Weights of a small GPT-style language model, trained from scratch on English Wikipedia.
Training: a variant of Muon for these matrices, 460M tokens, 14042 steps.
MLP neurons of a small language model. Each row is named by its layer, matrix (up: input weights; down: output weights) and neuron, and shows model dimensions 0-223. Each number is 500 + 40 x the weight over its row's rms, rounded and kept within 0 to 999. Numbers have three digits each.
After each neuron's rows, "fires before" lists the tokens most often just after its 100 highest values on Wikipedia text that the model never trained on; "fires on" lists the tokens most often at its 100 highest values on Wikipedia text that the model never trained on.

L15.up320:544570532566520429450462497534540475525525501481553472488458483534507498507499504468554564448494508451501499539458478478544436505495548529528515550482503467504548517440500496566553491447504518565552472459448504429467525506514452515434457573562551444544498510513550497567470474483461497477525567563458431537435463492547526461514504547454522511565413520534528479501456470506590536492519493481495460489532465503558500410547484459487523492517421567489491509511490429520461412515470501507458517425497427441534507577449477575521537447467438507435495486512520526462498464469455511486481545511514530534466492493485555523514476579540417466581522482488500535464546483429565597461512
L15.down320:498464433525458503474506528505520513532566469500492496516481570557481446496508471554500450494483571494442521537517436504510531505459531556524509459473474495507519495502517452564399399525476486508504437541475546526493420462533539457506433476501534526480536474528516496506616602559461490532458490537426459514524448497564579521464522427512480457520488479527474517525515512537510545426506606506498524528470532477504445486473531549525501440433518494484460481455498549478510543506535476571477497520476484465698503509465510461448497541527478438519479499502484517547445471547459472471477518526499452518513482464479509434517499537562535482475549510589526502423487414472494492520519
fires before: "-", "="
fires on: "\n", "\n\n"

L2.up93:510483563528395520416527535484501474507502457457470520525426488446543527453403545462485444507514469493504547554478538453533498527462491533516503599578453506589539538503469471490495512407464515463494552539528511530440524490561505464414488473498516514545529500524488475377537426517517476475482478433524503466453487527514497463478493579486497480431516473405498489452408473515462436444484517485427503537469481489574513494518476482528474510525476532448487522429517543440521450478430462523500493569494513553523468526519511543469504510536451480446521542467561514514470434427580464479506458488536487499523485540480473518489557585484499482524510465524516522506522491555500619490544
L2.down93:430516470465494550421527448451497488524420464549516498503557497422524517508506500500448529532489465539531397526495505541499529498518447483449500483518434532490516537518562520483508486509488497471475471464513489475526509431545458460515447439463502475532536446536491540589453521461421530592475486506466459494440524471567542471517522563445555532446545513448512434547531537556458452548521464528473601525488497545554541447612481472454521522498550500508458546561493571520474494414527555481533552501496452551556563449532470530496520462574496506463508429503535495461509576479509531492478418496467522564512529525487476526507504432460556561462535449454497455511442447479509510487483
fires before: "-", "=", "The"
fires on: "\n", "\n\n"

L8.up308:518486524540525591495515505499495406490515444447495495504540522415523513489533460569467526525469425543527457528476535542535507524544485524603513463514548511465476473483410537480492477477507458479449543541577543513418504488444515570490450429617507477446531485511474509483527583487526561566446422449518486467454497483526449470453490376509479431523476510456473502449465429502504534447501470486499508512454497497520496508509508511454499466552506511533425512461453465446491512475434497549484487495422492566500447476525457533519576465518519530466529471597516483506535517448567487521487474520529519477561419464478502487533461465490481539572525547591473553495457511535495530522521
L8.down308:524463435490496561508395545500469452565519489376514511575544533451510452479486475510490504536402509549535538496462477481486519470512534512543457505556524590502482465506515517585511515556492458487507508489458554525543467443457550521476447483465382499526501508501489532501519495424503492522468539496505462469489522428527470497455474538553503500509507541507502508546475577529522530489479493492404432539479472457516489524543565459467414460504540466594501510466479525451501514519469484401472518495492552446488504505426556456525514513471594456534508517575535497470502497555486463445430473504552516500522552569567541541533518513527525505551442481555458445462520476539478416500561
fires before: " |", "S"
fires on: " —", " –", ".", "W"

L15.up574:542563535531543557441483468485464569431503505539460524439444484526507517523410476507516462507609492527487569495539499504464536492481516518521538543497541534528466523514563465495468574503530530576455542388492559486512505506478494561510466524514491511530465480417542494542537494473553522465493543552572504466569454490478507495480455491502542420493561474547520546468476459461541545530483474544484561476499490409516467522533532496450495490421536437543526498485550516491497506415475476504392563503513477533532461506443421535436501438495506501500499568558488484452497581465486533516441523471494451560439479493460454461437565428491443498454456466492530516526486451480512550528568
L15.down574:492404516512485500535485483512586523502524510533484379470491461415495515550536482499520474403520433515518485462490530483506551444524562453527506453511542500476581495445480505549544471470484458462437566532499490521528458547526559542521503526500487455492524473507454511421469583527523493521500462454441493463493515518575455534523486539426488502469521520495474521509469513617531519520474480475491395485482514532484514525481439520568407549500469532512496561527483506556513479519456476498486592511458490417489483452431546464442484514550562578503489468541491434511546545542497534510551484509491471478494532479519587519508519559479520548516508465519504500568425577497413426459519
fires before: ":", " |", "\n", " \""
fires on: " by", ")", " and", " |", " 3", "-"

L2.up605:516477505478419489530509476458470498560535432475463511494556502520579475498552485521530533438454526515563570611504478533476539495556495566564493481517528610552478541499432474551446497515453497468438579510437484472520507538524505440426511485518484485526530502597495470531510575499509460506513520487500533500455566455543511496534531543554530517529486482478518458444457484513487570497569482366488425493506495517496384463484490521546532504546564517541458477459492575425569439476494516461485537517534484471519518480520479438479542527504517481499471605496507595515566525487478575521499469477487457490543513502509512479537566470551522518507593458526468484517507487474514524475507
L2.down605:429497508513519487470580495469526449528487493480508495493555507484512453413532554504524467511518451445606442526461484443542511458481472526497587494521474540454501528483491490470425547558554506585518555506532488444497492524522490478509501490540458506475480491478498569517515455443500502525520586438520516529508496492503483466506454517466521493530453434493556449570411457597527540507426599451426514541515498510483468482496504499495476450542494531516493457511504542535516505496504516397483488523465518498580413355553443441527532486512547514509482481411491498492452484537525452546489477509582494600524507516468447505517518537489524536502440553425552531493521495490504467577538
fires before: "-", "|"
fires on: "\n"

L12.up320:500507452526510476451446478445494477465491476523509502505542546539575532500465512452547462464538516471472509482549465505461506555556435518458492617516421459554509495476507517521418516507490409494486627518462537473429563525548476503503474502521579508550490497501480472522533445393542502516514464492539435494465521492490486440542527484466477493512507506478573399500434528439516479515547548507480452510469472529483555476479460566483522440454546533581471545511493507473476454529531449493442460473498568518630500477473414471509439418499497504487545512538507489472451509559491444464513556496488514490510547588528534534470518564471471511547495482505536432501519455545539472446467
L12.down320:540489465529475544510499563450559496451504533440460533455528546543513532483586500483468418541462561489525493512520483441472464522528473522544464502470498524487451468395500480533502508503506533534482468488480529478557481443511509517543463510508451552552485546513513494455585565562512531441523517483523531557498480518509581481513480460504519491506487465497460496430558518507506508537433475486524461522534450486495497494532532490480522478455550500460484526531508554510507510444481541304449417572456462442638547516547494492466460473491448513531498527567566527471488532439478424554510532517532479524503452425518496473490424463532499494485482520481395508466588526487501499504545
fires before: "="
fires on: "=", " chart"

L14.up470:487571539479493484544493457512557433523498565508467490436521491422462560480459506536427547499524508414509400490481523582526538529522592543473481439473543495499530585521484475539485450529479503467551490542358445537453533501543565535453477515498487544576471484438510489492496485472539545485440513497532498459408456524449513516482518501494490559433488473454536508511451476471495483504511519406547474475447548448483483549438508522525529414534503546554559483531547498518534520498472487505483504525420513570503476585525478526469503493513519481480533482494552504544457506502484412512485532510533503477466443492526491523514591595494485531476479492551527561484391511498503478549470
L14.down470:455537474488539489506449494516500437505540512501497454497435447477482450483500506495503516509526532428482528508512494495522475511563468471496474545538499494503472535567492549527443459539471452506508501501491474552474552504483461538531505473500496523471570513471475555458421487546518444476467553519442532505568462603495666484519460491520514510448438516517564508489491526452494536499570538600492529501534483510422458511493507545450480505453452450484474569578491580433433457576499483582465488424476581468533491470569450464540495470452524447503486534513473530530578504555442516512448502463469605486501439475499521498478560471486529498511513451520531423548533525482515412475462
fires before: "|"
fires on: "-", " '", "/"

L10.up405:449422521562503469497526462549466434574493467453471578525481501502520541505567514557491462495521543447504444490514450468450529482513440470490411472474519545552417532572513554518474509494531445472519494537485513509558525500501523477491511471464446485441504516467527510471494483510557497574496530476487433507505505545488456468435457439457577438544547464485404545526445565524413454526564438455458421556496507540506530527478468545475515493452563484509467490552527528494534521459514446509433538426464466488523448545432548463582483488546534507521511525581553547532445536505440472456502561549540541484523535472520484508570474494471540523538515458461499510468519457545441550434478
L10.down405:474474501558512497435514531464535469509556493505528574504498521535499497462490543474510496496513513516475521428546463514527428481535503504448473448488466509554411419525539518510519509538508415541523441516495513530500365501446511519446533541424453522493479556574547456475511477450483521431554497515483418515528459577565490532462568531542523510476497562484532561431495528461509496496467495560505437489523455465530500510491540412558507521504537509472530462420581486507514580501530496556510452479452469604450493464536454457531503496449532482566455538418424453488489529484588533515501522492515558509477486521543517515530477437597494512472442517523481560449458511496458491535481
fires before: "-"
fires on: "-", "han", "ha"

L2.up203:515481447511465522542482515471521498559408472488595452478601536484467462462497554482522507553506457533452474492554528587522514493512590603447506481454497527565540513469474540557517487501514473457444557510466522518520450543498536557457435569456459518497562455505542531507477468557489666453521512477557555501532494489437580502558467510503511495442495448496538525586501469484459541501512501439544557492498574504500480545570481464466509504507451531501519510478554565476513471469469466485556483486472460517496449499452559532482537490444466484489502503453454553515478492424508462496504518469441539489499520495470457530518603473421521485503506451473516555501480447494480442539532
L2.down203:534441528488482509478465478530538490504434422554525489571492488465459444433496549484543525517456478461533439546519520530525542515486501478507512446498555528493530558582476593481469547555446498490426501499385531519473497565531511519514481422446493551566561498496565482543447501531462544545476507561502494547467533524461506560509439463469509557487481504546550544548462437476463537467572588523460624517445471512453483518472474475458584464539455517491479556472493531498500549434528466498502566485538496515505451479411452474474570498468540426499496572495515563506482535492486445511478523491479469507479424492482452489488528461466500493474516457451537539482489398480523482546528
fires before: "s", "t"
fires on: "'", "’"

L5.up140:501500544615554502478446487516511551480574453503479560540502483531488502510444481535486508541525502486516550491462452428522429561503448496420522539487395531511549505539519595501513532449502518505505500515454478431403543474570477524496517501533518451498557491475513462476560501479492430428505559534565491441462435510482467561524562525432458478546484519514462524486509487547563580486449533538382437521520541471527457481441493553502479484485483582491606479480549442507557483487498529520529465468507500477475454442483503523544531473426493478435577449482494454501524465527515547472521518479474459503442543488521521529511448521462440507511510493461500437430506483541460473452541
L5.down140:525494412513493497500467482494526495474458463488522443480500489614495482551454469446511485495472372536490446486494508539507501517504535543485449553576467487474530528502554554527463443504454506537570567562504463594470483429513556519514562518517528508479502484455450522496534487566528504474491479476434515511485467556492503501509556481568485554496471496474570470458467496452488530526503495477471516497535479483510452562443472560498474503482498546496516474565516406496573554521515522503537491456489472419422462573526562552485461560541425558455494537486589467403495507553509564468557472426529467461494487481488532473522533610525454479486516533457463461488446482451429538529495
fires before: "\n\n", " a", " an", " is"
fires on: " =", " is", " a", " was", ")", " to"

L14.up117:497529490544578480486455490565474486496496422480557432526500551483511565509529532473450594511493461515452451514600489446472485517528465522481492511513529492487505499455444527519500471557513513435418507500519472545546477500431536548461511490513531452515539505455497559532510488526561504610524464462509465542467538567569537541439477517516534542547570488466490399459461526529526435440551462498482449497593492455502455506533427511501524478535458459503475478516517506494529476609430475493487468522500521488440430494477476480481511523523476475497481447496480413488542442534536565538563553543534581502525614535554459456467547500501498456516462393492507524505493502517442509492503
L14.down117:500503485519507516501476527496548467487481517532495464479500517488514489523437501557529473465410461430470544449559505497526535491424515507480535534508479442564566571501449474597495552480432475478547474481523497533444482569478472491493497545478545493571572560529461447517469475472455503523448448484459517475552494515588454554480490466503519542459549432430439501518607427502427460502556492545466529505471426458588546497518535544503464524451468455487511453534502424515464495518458515463495564543453484514517528579509508449540506494552515489465464482491465479521543520573512474530478453489478468510484528437526544540438504489440433618466593481540530557549483453489536517520541
fires before: "-", " |", "–", "r"
fires on: "-", " 2", " 1"

L7.up458:502553492495541508584485454538472541470520467500483519434474483443528556534488520525531494535521488420483553462519502549542401415441477529480576530498510489522519502547537465544466538573485568542532508499420545451494590540486545551413497500550489477526470463481528489486509485543496524505459492487542488505447463499484471509496509502526506431533490578588445487476504505587531426490450489392511447510559518542481442565513441525614481493520472530503495532494480473530501457570511544506496460458482534417458488526462507519519541453484441422530472564482531458501514465436544468443484539565381483547526475475491523458465550544480504528487526527440442538509489547477495526512480
L7.down458:531487524503489493552415480497589515480520529457517492502565469463491478485574517501531522486478487517499480494545466552416458484464477495515539512538526426496505507491524443545486547463440468525558494469416532449467572511504595601534562487485498495511455477448518504516543477497535543528437440485492511547501492506489480468510525425431396471535493573437569505502522505530574513515554468445507524448526488477520502558472432493530467526518542508442545446490482545500437480569475508568592476514492496457444498550538534506510508452508433484471513554442553470493527470437508462522523475498451492482579501469550439537434517547507499487543477505457500491537575527381414448546528
fires before: "-", "|"
fires on: "\n"

L12.up309:503488548484628493489510554511558502528483518498492451519457454492451552483441459485518502489458519477473511511457442526532497470493470544516676527497522459470487518485492510491522580476527451509436484509415505530569552490501504526513548469473463478504462510463532451432538460540520501472515465476528490475478542577482510556419540482506409504575512523466463504532506436558507529521493490459498474509487554444431514499533489465528466703478492506501471468501521498514533430511528514398522481482459440581478484454564500523580471510516473483472448469487518567467534492471486510582458500538500456517553433492530502557482468551491522476517528494484483514472517520505476495545527
L12.down309:503505505517506527509491493508482537474487448516537514485501558487505484516537545554485514487526500500492488484505560478516442538514495492529384481474498512549467432523466428511505483526487484513529517496512476488476481473483539510460481518528496519510530533511453544498494521466458500496508501523505538487519513447507431458449471514438622483474528516569510502445530540474509570495505491531512487501512472403572440529506504519507554222512521569502451483500470447517454544470514509695504502541510555464396502532534511466480530475438519533534503521449489512547474490507505477416541494514539538513448553492456494520475497494481503479496519528447509559498481531504474497490488
fires before: "-", "|", ",", "\n"
fires on: "\n", ")", "-"

L6.up572:547470464516499497528528478479460519514543476358488427485531561443427566484520522571535540504512478479555516501533524505561489505523462455536437556555595487502491488502456435464531494511549428574447539528504490534491516451457552462445486397558503558516451478541481480496520525573442456514459549508464448506541508489518421498490526518507508529506413484477494565530412507519492539450479521553541492498528472444446524543529518524588472418580538517589481521444470493504537517522494537504497534562425531514467511517553501535516515527522479483561554488498530564476502501503465420511519498550523447527535513539516540517626512482531492484518479498451513504454550558492494478478478
L6.down572:469498454444472483496490490538546433422526517441572539462545518522478476502442547538508482531513480606554502585423493575488470486499421489557470512460518515529496464505411464434508444514533546489505453494523517520511520523546462486458561409519457441523514496396503489493460412452557426504479531495514498501509554474551467532494482454595531480501511500454550434571552535496448506570569469518481452535557603514501567481495453508492462503471471442579479509482539503460502492534520520547485517498467509404543509444469443493470513472522519513512531523536515482460563556537432545464511531522428522491533522509488493468525523528570539485512497421549533485426500515527513473483509
fires before: " |", "\n", " —", "{"
fires on: " |", ".", "46", ";", "^"

L6.up155:483494471508559556451524527383537523491435461435474539478472514523551511426506503531494510589484515552549506492492515468492446500501498502421544447503493498460453524524415614353515445491508427484503550481495467481505607516512449526462523435500496405465490502549484555507506522495495503497488499493506481478427549539476545466427482471488566476524508522492526464504465527555523454502472519479475548465582450501534534527506461586531520461530465510436495488547547525483497452478491502502482553488560418514568500546440439502557502459516494530556572532513504489560486469464510446531550538457560490527413500483504531491497514492457503571471457533456532515542471436491543453543512
L6.down155:472463470458488538508440546533493469544497505446536478519523501505436502425535588461497500519462547452513527495550451471553455491573556505499514569478575537500461422496562451542515552482498457422557545502470506485532444496466530497546487533465519500488482513489501491491447498576450542529484536489490538491509505438555482555516504526470502421619480520490595495491491539526448460421557448462523432432451483530524519509517482503471479522452452458532443453425517444577495580501541571517450459493490510516509563465505537431451500545561485547483555472537499469455468506476501573516520485501563575448455530515467560485559561543539502464529476421521496551509487416500508486489485
fires before: " Tour", "s", " |"
fires on: "ped", "'", "(", " place", "qu"

L14.up567:488543532509515504543460502442494540446482437493552548489511549497461402480564521508445503474490443504508501444574533535603558538508459453473549504528510486482431444537479526538454505493425529509519520561410497550477520567496514518510466520468601561552581510457516449500557481576465529524480437498550441453464531546494501506532468470438416546513581464506459486441428545496545504496512462507513560466525497519510479568534491492516483484496571483470508504511568446474506560503491439502471520498517554491521483455512540485510452488512506487509461501499477524489550482451493463475610461513587490408517466473465442456507537574490454409500468507466436542455487468436535469520521
L14.down567:523557600491532514501465537490471471527471480490424530511468409472469479543489551524514467457550493497486550490579510461458485524501488555501543557450489460524506499467492504535484527507506480488546517466506506489529534487496498510485481516477450522506556518468473498477469546453520486598427503479574494599467541502498422509513527497514521436448518466504528525531509551560484431531497530462502485406509565457510571465451496426484489477539500522496448561503463522504501578421523525366431515532469569464633546504537535483536459496505463511528570440535556538479513503450490486525537421505511484557465546529521522484470480419496524549484438465486474486478455548493453571414441
fires before: "on", "ve", "ons", "\n\n", "one", "zed"
fires on: "ti", "si", "ali", "li", "ci"

L11.up551:483484521539425455459554452479532513483453481490541504473459539503496491525524507438507510482498432513471505441524543572504471497542519511439560454470473506509514570528507520411469458512491557492522487559461477433480533485470537532461427432518414498501569466486533499485385539487525483535595526481524523485451587500531481451514511537445531448505520559498492468469523480559555525578468490502579522482526521455457545459573486408505492514445523518513497490499485528529496488520533530539513487459430502552467549419411557506488530505535446540518449448476504543500494476457519404475597530529466551447470569590488481559519569476480538521557519454460552515519466456536479494450498
L11.down551:523527481541452535513512504487561477512461498484454490452471557493510467467491491529554509532513549523556480455505468502558556496547489492526497475441410506437540510505493439488482525569469505576468437465571519487586545481470465464552505471583566484443477495548439492535467473541425545541502487490470487459509432490497535598508553490532528534542512539548474445550520488548497520473522518527539564507485506595539488416575451468556561507532449543519493498523502551486521482514507483521439529478444447544525410401534516502407502541502513564445527551503486528455539424485507415452494494449446518452433497521523476459540504524511479437497432526541535476470487497442452477425505
fires before: "s", " Tour", "t", "les", "m"
fires on: "'", "ped", "-", "d", "ng", "ba"

L11.up385:456559539503536496529495501552516478524506502465465493504465514476531530460506476584448463510491450474443511462578507489559579509535526511549536465481527377603453479456497509525497437507509456522545419508469523555435464478577555522505494530487507487506515399479450450541495492495465575472501524471475497435456492462510502462512502499530489480479502499472388554555497499484498506518572521600456528484487541533480487500549470389538546478546495494470459539464485431539484569534518488502507532445538512417504439544460519470491494503497481556490463515444522548499514477453439515459606476477459489523549459543468508481380492541512481499490489588456455484521514508450572463447491
L11.down385:525546543517498466534528418570434483505533440576521571504526503476494535520548468476484554472487535542479558467535539543520486427441514477480518490534478448408497483535467533478544551511607549538491566493480470478535499436470471483437544461476508466539449507498475547558478494421539531523492508517578434530461495418497461456466524487477511519512513532513509462469518421508529486560485464549487498532499512508534511410522543603484521549501489523471535454549496477481529503523462496528514504437516434456481495500492507501544394544523510575460549558445522604513465498510475403458460513497500480494421465547413499498479562479555460415574522518489496459451503460521493536459479
fires before: "=", "\n\n", "\n", "ve", "y", "one"
fires on: "=", " =", "si", "ti", "f", "-"

L12.up635:488480505552516466541455526534457490522511506487541445462484542571579511510449532612447416547543480514532536482529477525532564532503428509534493525493533529520424443453465495494460534522483448498519451387457481503495419511424573509487524449501473420451539509498516482511490519507484482531494501493512457432569497594521469448488525538550547465503501420526481528575442467491410483538488472528495484569492551537543503523510435403470551473476493433546461450471416514561565525496444521543430542560504531517468454545440506504468570513535472496567548485555492497492540574523578486494475501503500533482534469473506510481479523508454484467493527451493462493535537470543442522460495
L12.down635:450523520488568459536433537498574520547525456500598513497480543457489537498489485468539512507506446488558528509512535495539402470459496472541456429504452512505571534527537528487523553457550422361489517503542447502589503525504512538543580485517476522464471461500437503462491504511576534472565466521457534436424548510500538434443535495456502509538504517495469522480471485440482536587545561452463499506508485493520490479480548379519537508484531535482479477343538554529509508472479503459464515490518455462508448564460510536529528519475525486505487454425519521499539570482468529515465473508529461467504527539500558571563500444504493535497544525425471493500450490480463488461505
fires before: "-", ")", " |"
fires on: "-", ":", " mi"

L3.up335:498469472479443545536506526478527489501438517519603524507527528521521493465469515543538482529582464525467481509539530497513486406549490536474506462483525537550583579454427564529462507477526504491476581535531467539489489481526532474492513495524438474486541499546571460492450487524454534545434527481505442416450492580502478574521527530455550436506524521455511484538444444542438491514508570418444599545468510502464424544508563566542526476462532539501528517485549506468465473461524464494574541445577491475566468465465543555526512507403526498480513587478471551494420505462496458506491526519539473465429530458489483570481482492489479492491506421473533486511502532543496446528570
L3.down335:549525480475518502468478514502485478564419486545534521524471488528463429418528477478524516640572540458470424530506493505493542504517556502507548421528468564528522573538589505491477496553472530553462543452506547518533527530564491460540475452465469514515551468536471512571464520512459462503493583557471532575463490516471550543440454533543498549492569475515521526488467433500450560470488465527523522469441515543443464498499560480416526471464419556467438529434534500497413521447466454479464579538549517508458476491453496508482497512480448534453581523500450542461539511522457462525502425539497495473450556504463446490486514486500522505508451498439513571495482419492494521508471
fires before: "s", ","
fires on: "'", "’"

L10.up100:544540478555482457484513518542543566564571525505518503521506457471487480495499509537471538411499441423520433475545455570502519475437438559527482506498459512513483431579529532522493463478457401519482469524439480432474470462549529531487479424498530485491473471445560531495528531566493430517465458424528533507488515500538511496512460500504475534508508481508489517446507486526561462569529426505468553537482545458543556501449476432502536499509485522528473513470513540508531460471472525560505555459511576547468520401511451498487478462493561434529497581485456515491448398494487476515494528481520523474591505464480541504395523577523423569449546523527433498522532480505586471446490
L10.down100:493536534454510470512461465548495561543507497555547483539541511490473471538550508482564503504531452460553462462484459471556508480475565546495496495506510425499523455533425553536480522480510464534451458527536531477480516539494473439524469480498562472517509544545479506517513522520452570419464457510468420592512464433475421431503489481539534491468372540488541439427483489494490489486511543525512536551524474519546522455447429517472439521506463442481583502505487475469570438507546523417583543481556493539534531529552552508563443495580479509553531439594518410529474463541451462525498535522508420518481490473483533538491423466525487527474456456472510480501527569478543476487533
fires before: "\n", "\n\n", "=", " |"
fires on: "=", "ia", "\""

L9.up318:412469479476449546545456440492495545499500460442493506555496454542514499533482495457529480609434423471552510544505506514458619471480532457485512519570508493461527518505460456514534536429485503500413578515473496510506497462519512447535508456510488436533592447570492499475517492568509582527505549525489496491532524530513549552495472493446528479513524544382455514435456548546477504447461498445493488458557502376537494421449472545488595500548567491451477547493496478479508500472443482536484481497508477435521513499457500488504505469462497485545501410475553561532479485475461484479527466452557515516516447572530510537561498484490470414474514484503458533515514568479482505539449
L9.down318:527532428475440522532521510460495502517522567499505514540534511445512464440479536507508504518525490541487612419539459527541552506438484547465437443526535509461521424513521503516422561539539456570503512510462517494538484634434472512433464493510504512484514493471502554526477569518478437493471500471510535458516480472490665440490581544494552517526572484407520531433534469460540452516466458491553502466527479460539474420509444527553474481553503442503519478519506464559540483518485566530547462558515441554505495559464527502490485461435553502488503480402505420543525527470527451496500495509518423471527465478487553482502504512493435472521478481491499544520512443474513498498504
fires before: "s", "oor", " Brigade"
fires on: "'", "(", "the", " tri", " Ind", "ised"

L12.up276:493519499531540471503467441543511462507454553501526516579533532514550552471547528467526464516466511459490530554479511482516495506474497428462523527490495490503470511487434530516432444530497554542505488425502534560447507511483464464501502472496556462510549531476456485436490523515449466567450517539466448502448474496524540515484538488491546445428468460442530472488433480426542419482546478500521479526426398561573549435473433481448514477462528489491530536488494490453511537504477446479434452500621514475639486438488473504486473497541475473517576497442475523492458505508461378478496509464533526492491525575484467493540587539465524506509476477576538544521400487473539475451541
L12.down276:510491518552513507432464514538506481443512519480554531493474470509504406479468517480485502556540536542550470519476544494523481538509530498498503529505569525524518530530453475555483462531546564490424506487456515503391531531477468475444533513543451508511614540514421550507421465517499459525447520498414466563497537504498470469533548468555488539495557550509481536519513501487546466449536458508438484509500502567492524502514480469485563516437518471526411517489528515525454469471503468415423534528481516474660616481511514487416512474417495482501467495485473509547439495523546474524487433539512535434522543453479488529513430461514510451565461528531555537538514536459495422497438
fires before: "="
fires on: "=", "\n\n"

L3.up2:468529483508489520420483509455448547460461547511561560541513545571449454457428468539481511515472568474459484493477470404548556509520483541519479499498490546521546541499450515561512562464548429521408478510471537501530502592471510562474580495546485457443580565492510439432493413480472467504558513553553458486447531489451510523471476501471466474601491489572525496455480523436524526526504519555545473576582486500503478532511497550494423490556562521447527531483437461495534441509563463510462511548491481458514534557495555480505481503473558545486518532516450525481528537517460509518491515564516478421439495527528437496488499499499467539482519489514473445489450461493446594496563
L3.down2:540459517457486575439476484515535484525484495540533457521524463516483499507563548565460534460521460491516543577476521521594513465557520528472527466488528457427519525528550476587444495488403462518449493559460557502450505460505588553508536515492345519510483556496514486551480430486499466543562487506451523472497522536502507501472420485541492505501465479483489513532473503459448536464466515468532484557579548513487441488470502489489543548493501564385491478470498473422503540448515514546466453548529475424535643483484514473477417468492455536534463495529569488533511527498465511519461518498529521578442559435548494552497467494460497458507450449511513452518510506524488530511470
fires before: "=", "\n\n", " a", " an"
fires on: " =", " is", " was", " being"

L13.up36:517516481480554505497586421503467449452507463481421554512547427487516537451526546519537467455518539493534463523491505504510533498497492508448566481539474485428522526521438457574483526474448474459552511476512559553526392533522474499491517530520493479460518488525468470454505540531556549525486378468510566503516501501545539520492521538504561463538451487464528584470515418523488626557495476512501530485427588431515501509469510465517476521469524509526509488482527416503527452471554463481521499527489544471529496440479451519505479462499489507547525475502516574485433522479549498505492506408603492522544480484521404502544533507446536456558500434478438576510566488446466517453432
L13.down36:523514487470478488598535463515515522483470530503510518498530438614546519573526560523465466498508548544457518447453520490492456487532488492459502493519530512482474564503491477516514532535532507452507525470538470485515482468533477514425492433428464476484498491542524496592567414456479472521461493513507497502532493601516589466507525456458484532536538456540492488530444407513462474499445453473485536480422541440421519532536485514493596405395485521454523501400522522472554572567480542497508515476399482508482542560489519527552524490498558433488467441462548505458509501570484540445487545525545421493492480490497496509549479479508490548487529477453598441502520470477487490539533
fires before: "-", "ed", "s"
fires on: "-", "|", "ript"

L15.up493:494525533493495505494508463488439549429459520472581538458500516537464537527530502499525512516595484540433515450483457489543545505430569593486523504455508514506526484447596537532486486476435484465498489551412564500487491552495485522506457492476475468491494524464596456497588589473497438504564487500455468576569559470481477492554575444526497436528496548477506475443479504488494503522471526572465420509487522538517432572449560518467493498489461567469515499546582426514494477493533460566509524459516556511539498458415441468458463495466507545582460489469455492502503432492536525525560465450483532576447491463560504498434508483469451485460538459509485524558475516511533495484474
L15.down493:498438472495475479478510458524586563489498490557504491493479524481535586513421571539499492505501541440618542520537471562448516418447469519450479488494525514531570467503434470444501542499494454515574490532571499481573536552567488531524548501515500475508521537453433480506501481513495493499515485493531501505593492517446548548611518470508523482490528525533592551510481537448443493463518439458455526431482517481482515525482511459510502521483439424505508533441534483540497488474475462565490515447493553519461565445529482488465543502539507442441515495540592559445534522476429468448547412471517536434492466497538507454458555492507490467470459505524509492486429414546542463473443
fires before: "\n", ":", "{", " Con", "\n\n"
fires on: ")", ":", ";", "^", "=", "\n "